config.toml
num_hidden_layers = 16
hidden_size = 384
attn_scale = 0.0884
init = "normal"
optimizer = "adamw"
schedule = "wsd"
max_seq_len = 1024
MLP neurons of a small language model. Each row is named by its layer, matrix (down: output weights) and neuron, and shows model dimensions 96-223. Each number is 200 + 20 x the weight over its row's rms, rounded and kept within 0 to 999.
After each neuron's rows, "raises" lists the tokens whose logits its output raises most directly, leaving later layers aside.

L6.down204,220,199,171,170,150,183,204,221,220,161,185,246,193,217,209,204,211,177,212,195,243,173,206,196,216,221,161,197,166,181,214,212,228,213,202,186,185,176,196,229,175,222,189,212,201,198,208,202,182,204,157,200,236,171,172,223,208,224,200,188,252,204,183,215,192,184,194,203,174,207,220,239,190,230,224,184,200,198,182,202,182,196,201,211,175,228,192,177,224,211,227,204,193,203,216,169,206,187,185,188,173,206,218,225,164,211,209,236,246,193,196,205,197,167,187,184,223,176,202,194,225,196,198,201,191,181,197,200
raises: "ey", "è", "ort", "ée", "ils"

L12.down99,212,226,234,212,211,182,181,224,165,185,187,209,217,225,166,210,207,207,189,183,185,213,208,198,221,200,210,185,204,187,221,210,171,208,198,231,232,187,209,244,217,180,208,187,195,210,178,177,209,238,197,192,161,201,213,211,184,220,190,194,158,216,184,187,182,216,200,194,201,198,178,210,198,187,180,187,226,235,157,191,186,208,221,205,171,185,217,186,162,231,171,199,222,229,187,167,197,204,237,205,225,177,225,219,173,222,211,189,210,157,157,192,180,184,179,189,184,187,211,194,205,245,187,211,185,191,176,247
raises: " 1950", " 1922", " 1945", " 1940", " 1932"

L12.down458,196,224,189,183,215,203,213,193,180,205,227,128,150,179,140,191,209,201,231,198,208,217,234,257,218,170,197,167,207,198,185,177,187,193,183,237,201,158,198,184,192,203,219,191,220,189,178,201,242,211,227,212,212,193,208,205,182,206,169,197,257,222,211,218,179,176,176,203,208,213,235,199,198,142,190,236,215,157,213,174,203,159,182,153,183,181,211,250,191,187,183,209,213,202,173,182,190,201,195,182,203,200,211,212,175,169,220,238,232,172,224,182,230,182,195,195,204,227,203,191,216,214,196,191,191,232,201,220
raises: "–", "-", " Census", "−", " census"

L7.down546,202,226,217,189,208,195,240,241,230,213,221,242,204,198,204,192,199,219,246,209,221,201,208,177,188,207,187,172,231,208,220,176,226,248,169,212,211,213,205,217,212,176,204,226,188,209,160,198,200,226,222,200,183,159,177,182,183,170,195,221,188,219,205,204,213,195,185,167,200,195,196,179,160,201,220,164,204,141,224,190,208,201,219,197,196,182,213,211,206,198,194,230,204,215,194,223,213,222,198,218,181,221,173,214,190,212,223,244,231,194,215,225,206,233,216,212,197,163,220,179,192,220,182,181,205,188,180,207
raises: "aries", "tor", "ents", "ante", "ible"

L8.down647,204,197,186,211,178,181,226,222,207,194,191,225,185,194,182,197,211,184,202,222,178,202,210,190,225,187,158,184,215,212,195,191,212,198,203,222,178,200,178,208,205,169,161,234,193,191,190,172,181,198,201,210,197,164,219,196,231,196,199,187,227,191,229,218,218,190,208,189,163,188,227,190,204,186,208,233,185,203,211,220,214,220,208,240,202,201,176,199,223,184,232,198,206,217,198,205,222,219,200,202,196,198,172,200,180,227,179,188,187,213,196,174,201,191,202,217,198,204,196,207,199,188,178,187,180,202,217,190
raises: "ling", "n", "ler", "man", "new"

L4.down667,213,254,192,195,206,174,222,190,188,137,228,272,209,189,191,229,225,207,185,176,176,195,201,189,204,184,211,202,203,208,189,181,182,198,207,196,186,213,206,189,208,254,233,168,195,200,194,192,189,185,219,164,195,176,192,187,200,220,198,217,250,241,167,175,195,188,194,202,205,215,195,176,201,243,242,180,239,196,197,210,201,202,178,179,193,206,170,180,193,206,193,215,234,220,193,241,195,186,209,188,216,221,209,200,210,217,206,207,217,171,191,186,175,199,197,181,206,216,172,217,211,207,216,177,175,185,196,179
raises: "K", "k", "B", "E", "Y"

L11.down175,172,231,251,249,202,173,220,235,223,232,163,246,152,176,206,198,205,161,204,229,177,221,177,156,224,186,180,217,241,192,196,204,205,240,179,231,152,193,207,170,184,165,186,220,184,203,211,218,175,201,213,219,180,188,185,177,209,214,221,212,197,179,192,201,170,183,175,186,191,230,207,232,222,208,200,214,221,170,210,232,184,201,194,205,193,206,226,185,193,222,199,235,182,174,198,220,198,203,167,182,205,218,200,224,202,198,181,202,184,192,223,196,213,195,193,239,197,207,215,204,203,206,228,208,216,187,209,193
raises: "nce", "ers", "er", "ean", "ana"

L13.down338,221,180,210,224,270,202,199,196,195,213,170,196,212,182,198,221,174,214,157,201,210,171,203,193,178,180,169,198,196,204,210,228,198,158,184,191,205,195,208,215,192,248,250,197,231,185,245,213,198,178,224,207,198,179,200,187,225,173,181,184,206,194,191,213,228,218,186,200,223,230,203,193,191,231,162,225,192,185,222,204,200,225,221,180,203,226,165,204,210,191,167,172,201,214,236,215,239,213,214,199,186,175,218,210,196,219,227,212,215,229,225,204,216,186,197,173,195,237,195,179,213,166,196,166,165,199,212,195
raises: " offers", " operate", " allows", " serves", " takes"

L10.down326,203,208,195,227,183,218,160,204,247,221,188,235,180,158,197,211,173,222,218,199,200,187,196,206,199,194,163,223,234,252,215,215,165,215,214,198,207,183,192,239,209,173,159,175,206,164,171,182,206,193,244,195,188,189,224,223,179,230,160,212,188,197,192,212,201,186,195,227,196,192,178,223,223,211,193,209,213,200,222,199,187,191,190,202,212,189,182,192,190,210,182,201,191,227,183,182,180,188,189,200,208,204,216,198,187,188,190,209,190,187,215,226,217,207,225,192,161,175,194,211,192,202,203,222,174,180,160,200
raises: "a", "ed", "en", "s", "u"

L10.down407,212,209,218,222,180,174,201,218,180,190,212,217,205,176,215,207,205,214,168,179,211,185,219,197,206,191,224,177,209,174,208,165,192,163,195,194,183,139,186,192,171,184,235,202,202,234,230,203,234,216,205,174,207,232,233,186,190,208,203,216,251,189,182,187,213,205,208,181,220,166,190,176,213,154,189,156,213,198,193,189,206,210,187,218,180,219,177,209,214,205,183,194,217,211,203,203,227,201,177,226,184,203,220,198,179,227,217,190,167,195,180,195,201,205,221,205,178,179,195,175,188,239,248,238,194,227,202,205
raises: "0", "00", "50", "n", "03"

L8.down61,202,185,220,185,196,199,243,187,189,164,197,233,208,194,189,215,218,188,190,166,209,161,176,213,166,240,223,195,202,216,163,173,201,205,196,165,205,206,191,218,195,215,211,210,198,206,136,225,198,222,166,192,178,168,166,212,207,225,228,245,226,216,181,215,212,164,217,206,216,251,178,201,211,219,202,226,246,202,224,194,184,200,191,214,205,207,207,184,181,221,207,229,179,205,213,205,178,198,205,207,197,210,196,164,188,213,200,181,239,193,166,208,222,210,213,201,150,220,200,191,175,216,188,184,208,237,144,228
raises: "rap", "rang", "rit", "rist", "ire"

L12.down765,177,207,181,172,211,194,222,186,185,221,196,273,208,248,204,219,225,214,193,197,193,239,163,220,165,201,207,191,244,213,176,195,206,212,178,170,165,179,237,185,181,215,214,190,196,181,234,180,187,176,230,197,219,185,194,188,212,181,207,209,222,211,202,192,171,158,228,171,223,203,221,175,246,177,175,224,178,202,203,231,193,199,209,200,175,216,210,185,202,213,196,196,168,182,222,227,192,227,214,183,205,192,182,200,204,193,227,235,196,212,166,208,238,198,186,233,190,188,191,207,185,226,224,202,192,214,158,193
raises: "ep", "hip", "esa", "ion", "e"

L13.down520,216,260,190,244,224,188,199,201,255,217,210,194,211,186,192,200,183,223,209,198,194,245,215,165,207,181,159,215,193,205,174,213,184,179,229,205,234,162,186,191,192,197,196,218,203,203,195,168,191,229,207,208,206,172,193,208,231,152,217,190,197,205,224,210,209,195,182,197,173,198,208,210,212,185,193,207,206,189,183,185,202,197,217,169,201,193,196,198,197,218,211,183,172,205,212,195,225,223,214,210,211,219,197,188,216,172,203,212,200,180,196,168,219,192,226,182,155,189,222,187,188,210,174,168,217,185,218,211
raises: "er", "ers", " of", " centre", "down"

L12.down103,224,229,235,213,190,229,214,209,188,222,192,208,229,165,204,230,237,204,181,206,223,186,227,191,205,193,162,191,216,200,201,208,183,186,192,185,171,217,231,216,213,166,234,212,178,192,241,213,183,178,174,212,194,184,180,212,166,215,197,165,162,176,223,202,183,218,219,212,206,211,234,218,208,192,230,182,186,185,203,190,183,200,190,193,198,226,168,186,153,208,203,211,205,186,192,214,156,145,204,202,199,192,210,159,204,184,173,205,202,206,181,201,231,196,181,224,216,209,176,200,209,219,183,247,188,161,172,206
raises: "ever", "e", "ase", "ec", "ale"

L11.down717,237,191,200,205,183,194,212,167,224,195,203,277,205,225,219,168,177,180,188,224,192,210,185,204,187,213,204,178,164,209,177,180,209,198,226,200,168,209,206,226,202,222,227,222,167,212,189,206,197,161,188,225,201,194,202,158,200,231,177,231,233,228,214,200,187,154,196,172,185,194,195,191,194,218,188,224,173,197,184,218,212,213,227,209,209,224,215,168,182,177,191,200,221,207,204,220,232,179,209,173,186,186,179,184,220,218,211,210,227,168,219,195,208,207,175,192,179,191,201,205,180,194,209,186,211,209,178,246
raises: "ür", "ir", "iri", "em", "rid"